config.toml
bias = "all"
init_std_o = 0.0
final_lr_fraction = 0.0
steps = 6202
MLP neurons of a small language model. Each row is named by its layer, matrix (up: input weights) and neuron, and shows model dimensions 16-143. Each number is 200 + 40 x the weight over its row's rms, rounded and kept within 0 to 999.
After each neuron's rows, "fires after" lists the tokens most often just before its 100 highest values on Wikipedia text that the model never trained on. A number after a token or word is its count.

L4.up449,277,193,210,269,221,212,181,224,214,287,150,132,256,198,200,211,193,156,185,229,205,251,230,236,199,211,140,223,258,158,213,241,203,241,256,193,235,142,150,237,257,206,143,187,180,204,162,135,108,223,136,253,170,151,221,149,178,230,231,259,154,216,224,150,177,178,191,257,217,230,220,258,164,204,208,251,113,191,205,175,300,210,217,302,226,171,200,196,155,209,246,198,162,170,193,262,233,204,255,149,237,179,180,235,228,146,183,195,170,223,218,203,197,166,241,191,225,204,184,197,253,264,165,144,226,206,160,168
fires after: " " 67

L3.up648,183,166,101,204,228,165,183,227,265,168,263,247,71,237,264,186,161,273,180,257,268,106,130,241,185,135,239,208,222,153,212,265,190,143,174,209,137,234,189,150,158,254,185,184,201,167,229,176,158,220,169,192,197,253,152,258,261,185,225,214,182,238,166,233,142,231,229,197,181,152,171,169,181,226,206,238,179,152,211,232,266,205,206,213,145,148,209,233,233,164,209,139,260,193,243,129,257,206,201,197,196,299,171,248,181,206,216,168,195,218,212,157,233,230,155,177,245,201,209,199,176,215,206,168,225,196,199,185
fires after: " the" 35, "The" 8, "re" 7, " 19" 5, "=" 5

L3.up315,225,258,149,160,234,210,220,183,154,263,194,180,220,264,126,216,231,247,194,210,183,178,227,166,190,237,259,234,184,268,211,190,189,193,194,182,222,211,169,156,220,171,111,311,222,196,212,200,169,176,295,197,188,168,194,162,212,204,87,194,282,152,192,211,222,200,179,179,161,218,261,211,169,269,267,176,253,249,283,192,158,214,287,165,277,190,231,204,232,182,202,144,155,169,191,153,218,326,178,216,257,154,192,139,180,225,209,211,184,202,201,220,179,219,221,232,178,149,291,237,141,262,120,145,160,166,168,177
fires after: " in" 35, "us" 7, " con" 6, " re" 4, " dis" 4, " the" 4

L3.up575,264,94,155,250,145,219,165,174,285,151,166,247,151,239,158,227,192,227,236,207,184,177,211,210,169,164,242,280,198,185,187,229,107,136,197,210,217,233,152,200,182,206,236,234,177,146,201,139,234,159,187,164,234,222,183,215,181,150,171,230,169,234,215,252,172,298,222,158,236,134,188,134,220,203,205,168,195,130,189,178,214,179,240,208,129,231,238,289,256,192,237,160,154,310,257,233,234,227,292,153,191,236,178,226,178,180,226,272,165,128,225,185,284,201,194,161,177,135,331,210,179,146,175,180,224,148,207,171
fires after: "\n" 25, " 19" 22, "|" 10, " the" 6, "-" 6

L7.up452,226,244,145,161,173,162,175,183,238,210,215,219,213,178,240,201,218,314,170,223,151,215,218,233,150,161,208,182,207,217,230,198,130,179,166,219,193,191,183,135,199,178,264,202,237,247,185,178,176,169,263,171,158,245,217,193,218,164,225,230,216,225,235,258,227,213,253,246,230,213,222,208,267,198,208,245,189,156,220,124,211,192,264,173,173,211,180,224,207,194,206,105,133,235,246,190,224,136,235,163,252,177,156,269,165,183,181,155,158,136,262,213,261,195,210,223,214,216,168,200,233,242,149,161,211,150,205,164
fires after: " the" 41, "–" 10, " 19" 4

L3.up320,269,217,168,196,178,212,242,194,213,181,174,161,161,238,229,112,145,203,214,169,245,136,208,216,168,256,177,166,197,232,160,211,159,207,235,238,136,181,166,194,263,133,202,205,163,189,230,110,142,211,251,166,246,222,191,178,144,206,204,195,213,233,156,244,246,154,224,199,205,208,173,227,202,190,194,198,188,247,139,162,212,211,263,167,172,126,219,228,190,214,167,217,203,176,235,268,208,246,213,183,195,195,212,200,222,195,170,167,213,165,253,106,256,143,215,201,159,107,150,188,183,253,202,162,228,200,141,211
fires after: " de" 21, " " 20, "s" 14, " S" 8, " Re" 4

L12.up807,199,221,123,90,201,241,222,199,162,167,183,233,191,206,246,203,224,282,199,248,154,197,157,223,212,170,247,162,163,199,144,197,174,177,176,171,180,161,184,140,212,142,306,222,228,224,217,229,284,204,201,234,213,149,231,231,273,235,189,170,245,149,89,198,161,193,173,151,173,186,271,248,225,187,182,223,221,206,210,252,192,134,204,214,261,217,143,221,182,248,194,206,206,197,240,161,91,187,190,234,211,207,173,292,256,182,231,226,190,218,203,245,178,264,190,170,193,287,175,254,198,138,281,157,145,260,145,243
fires after: "s" 46, "es" 5, "n" 4

L2.up500,311,269,193,228,201,134,222,192,246,240,221,216,180,116,208,159,167,154,105,156,115,236,219,191,149,228,202,216,226,157,232,199,137,124,245,252,208,197,136,229,225,138,194,210,176,285,189,163,184,255,143,212,245,153,167,162,222,186,222,280,255,175,202,169,223,213,275,172,165,209,163,214,105,182,173,242,146,221,146,216,229,216,241,247,180,168,218,201,93,179,216,211,166,217,240,270,260,185,241,220,186,227,152,222,182,204,235,130,260,182,224,221,258,137,146,213,170,191,199,219,135,166,208,209,254,216,219,215
fires after: " " 40, " b" 6, "l" 4

L7.up888,169,199,213,175,170,267,159,233,144,216,156,220,157,211,233,244,232,179,179,191,218,154,183,264,220,157,240,193,176,153,226,240,205,147,217,199,200,252,248,158,199,189,238,142,213,116,210,173,212,120,216,137,135,177,190,276,227,262,221,263,242,198,187,137,153,136,243,273,163,147,257,191,150,203,279,272,135,193,160,111,266,189,195,188,167,170,291,187,170,184,222,177,246,167,246,208,248,208,187,170,150,289,231,196,217,207,123,196,292,290,223,182,182,148,219,219,198,188,205,202,205,143,170,227,117,150,151,231
fires after: " p" 40, "en" 5, " Pe" 5, "mar" 4, " c" 4

L3.up720,122,232,226,129,208,91,205,153,161,158,221,197,196,244,159,183,211,261,152,212,175,261,258,166,267,219,205,198,208,99,260,177,174,178,154,189,265,168,171,234,175,226,199,208,261,175,213,172,164,166,195,218,261,224,198,225,213,199,245,215,260,251,212,158,192,275,237,247,222,198,212,160,216,129,127,247,227,179,200,185,240,255,183,201,206,214,138,222,151,250,212,151,185,136,181,246,212,186,175,118,177,218,223,239,226,252,219,192,203,219,193,197,158,133,206,213,177,154,140,181,149,216,185,198,233,171,218,229
fires after: " " 77, " a" 4

L9.up873,186,234,160,160,109,210,190,183,173,133,165,228,197,237,226,160,214,222,213,195,215,179,177,224,179,185,220,244,177,170,130,266,128,186,209,129,182,286,174,111,268,221,171,234,220,166,191,171,149,178,177,134,163,246,173,268,216,175,185,226,230,167,187,124,235,202,258,240,162,169,237,250,197,236,158,132,194,136,131,150,175,229,189,236,208,212,212,201,123,218,176,189,161,263,243,178,248,258,191,236,211,181,184,202,200,184,140,210,194,207,198,207,236,199,220,203,272,166,211,150,233,273,218,222,171,209,216,203
fires after: "c" 20, " pro" 8, "ro" 8, " p" 7, " c" 5, " mo" 5

L3.up227,250,217,167,216,227,175,197,192,172,205,195,173,214,182,194,154,168,235,192,186,228,191,250,228,137,245,206,154,248,151,195,289,75,223,149,159,216,150,151,226,269,239,142,230,168,193,170,203,219,240,236,231,308,264,253,248,172,210,166,200,226,205,218,216,160,209,239,201,215,165,215,197,196,199,239,216,195,205,206,228,253,182,214,215,183,110,186,140,163,153,192,264,179,244,226,211,111,210,211,204,179,139,220,180,173,175,185,194,136,165,148,214,238,175,149,196,193,207,173,231,242,240,203,161,167,217,161,138
fires after: " de" 43, " " 17, " f" 14, " d" 4, "ta" 4

L7.up541,174,236,193,178,202,205,146,150,166,157,152,198,159,196,150,230,195,268,254,168,158,198,198,206,186,190,228,267,147,215,166,218,205,211,193,181,190,208,213,145,301,198,208,269,199,241,268,125,147,237,172,174,193,199,152,247,175,242,174,212,136,195,124,210,216,208,186,217,197,212,234,138,223,271,185,211,210,240,162,204,171,284,179,254,217,229,197,264,225,199,207,186,266,207,236,178,202,199,143,190,218,200,260,222,128,184,260,134,176,207,245,227,191,89,217,131,132,120,217,206,254,288,223,195,180,188,241,153
fires after: " comp" 23, " P" 10, " p" 9, "c" 6, " Comp" 5, " con" 5

L7.up267,178,248,242,234,272,175,207,196,219,244,175,207,148,282,265,156,214,279,199,178,196,223,190,201,160,229,151,174,179,193,172,140,177,207,160,167,160,202,268,223,121,172,233,262,212,213,252,211,220,231,171,260,171,232,125,223,203,193,188,300,164,152,160,234,131,117,153,234,149,215,226,294,166,223,154,215,316,214,160,161,177,231,200,145,176,217,216,138,224,225,170,275,204,176,241,154,166,192,182,158,183,162,221,260,181,214,217,213,199,232,234,281,208,218,192,184,179,283,215,225,180,226,198,237,134,234,173,188
fires after: "s" 57, "es" 13, "ist" 7, "is" 4, "cur" 4, "te" 4

L4.up359,201,269,211,153,238,204,252,202,120,222,197,257,222,201,184,183,232,183,244,206,240,197,179,182,235,210,221,231,249,215,205,208,236,125,246,222,228,142,202,194,245,159,153,205,165,203,153,176,165,185,192,149,168,240,234,234,132,230,217,227,140,142,201,198,242,253,215,196,194,161,199,138,173,236,249,272,258,235,214,225,203,222,221,166,153,171,192,152,312,263,225,218,141,152,309,212,192,177,137,137,226,235,240,195,155,151,176,156,242,149,240,166,169,230,172,188,227,172,203,138,165,174,186,155,227,217,187,221
fires after: " f" 16, " part" 16, "fe" 15, " fa" 11, "f" 10

L4.up497,243,168,170,134,269,205,264,138,170,245,267,139,144,207,264,276,180,208,182,248,148,161,260,169,148,100,155,187,178,182,187,253,160,167,200,209,161,230,162,210,183,234,229,228,180,269,194,217,236,162,145,204,233,181,181,277,150,198,188,280,179,161,198,219,122,221,221,207,239,212,205,152,222,210,216,163,240,118,252,274,187,147,222,215,183,190,236,238,219,193,205,175,178,261,251,151,124,188,197,234,220,228,103,277,230,153,112,153,160,126,256,220,200,209,207,208,185,177,229,177,181,172,219,225,237,136,273,217
fires after: " the" 29, " The" 17, " a" 6, " 19" 5

L12.up815,214,248,134,209,221,118,207,153,250,211,217,154,226,256,174,98,214,227,226,207,207,222,175,168,170,223,235,237,268,218,266,199,260,167,180,198,259,218,122,262,177,161,270,178,218,300,203,171,169,152,169,259,220,201,218,158,156,122,162,196,215,231,169,205,192,216,193,172,195,321,123,257,176,144,257,211,190,284,204,173,176,155,228,161,178,169,195,228,126,149,176,182,224,237,191,211,249,219,192,165,188,229,173,206,194,132,243,208,207,231,122,173,229,178,146,254,230,274,245,227,157,201,227,184,171,165,216,234
fires after: " " 78

L3.up264,242,246,137,238,260,247,201,185,171,229,236,172,294,240,109,202,283,176,208,177,145,227,139,200,226,189,229,190,160,294,211,189,233,290,232,177,209,222,162,228,232,208,168,234,276,197,191,160,175,176,207,226,161,195,174,197,160,214,203,191,244,166,167,211,171,137,157,244,147,152,234,247,169,217,193,233,187,172,206,273,163,241,203,188,255,226,225,200,270,106,175,220,172,165,220,201,245,208,226,134,201,210,207,229,269,142,104,118,227,190,210,186,165,224,227,241,92,218,236,196,155,241,174,190,153,174,144,201
fires after: " |" 28, " in" 22, " the" 4

L4.up753,230,218,163,181,96,191,139,235,161,254,224,177,173,236,196,246,140,150,202,200,212,206,226,147,199,173,182,208,177,149,217,204,194,195,199,169,163,209,161,234,178,233,224,181,217,227,141,171,141,116,208,214,271,222,264,250,170,130,183,218,304,205,206,140,283,191,222,227,198,243,191,243,143,126,125,223,247,191,188,195,187,263,221,195,217,247,214,199,170,247,291,167,175,180,201,221,202,215,233,191,204,173,154,226,213,148,250,183,161,185,184,246,206,149,206,269,260,145,174,234,235,211,110,115,213,174,212,140
fires after: " " 23, " g" 11, " c" 10, " C" 9, " p" 7

L3.up481,150,172,155,304,216,196,162,194,268,274,241,183,209,199,155,162,269,230,198,201,183,262,153,151,180,161,197,151,153,239,245,199,180,169,206,187,237,198,164,267,158,153,167,263,192,209,218,237,192,163,217,219,186,178,122,225,106,250,198,191,219,208,215,177,159,204,213,181,197,215,267,180,152,203,189,165,139,172,279,165,190,200,214,151,248,150,234,156,277,142,163,135,136,183,299,223,196,258,206,136,278,171,198,170,176,199,267,183,285,175,230,163,216,191,218,200,220,176,198,194,198,253,162,215,146,194,174,215
fires after: " in" 17, " the" 14, "-" 11, "•" 6, " −" 5

L10.up120,191,238,219,211,246,129,196,214,143,151,218,176,195,276,209,228,240,156,184,128,201,204,198,148,229,164,173,243,127,67,202,207,198,254,215,203,180,205,191,210,239,222,223,241,181,180,200,215,179,210,154,215,199,89,193,245,222,198,221,239,240,156,194,206,210,145,216,185,251,132,229,144,200,139,198,244,294,121,184,108,198,195,179,229,188,197,166,147,198,224,271,193,257,201,152,196,203,201,243,194,197,161,241,199,266,197,274,246,249,222,169,258,163,181,187,212,197,138,165,223,230,212,169,177,312,181,211,115
fires after: " " 69, " |" 10, " G" 6

L7.up838,220,223,221,175,250,183,276,203,200,244,261,184,128,221,191,187,248,238,278,134,282,166,196,175,199,225,157,160,242,190,133,254,159,204,262,232,217,163,181,231,244,155,146,176,157,126,175,194,221,210,187,145,137,229,174,185,164,174,131,186,237,193,270,265,236,198,224,201,165,222,170,152,273,187,153,280,240,248,224,240,161,95,150,244,262,233,229,276,258,238,160,209,154,223,206,230,174,158,204,204,125,160,268,264,183,154,223,247,239,219,193,165,182,244,179,254,233,211,230,207,209,175,258,165,200,194,168,191
fires after: " f" 33, " F" 22, "F" 10, "f" 7, " M" 5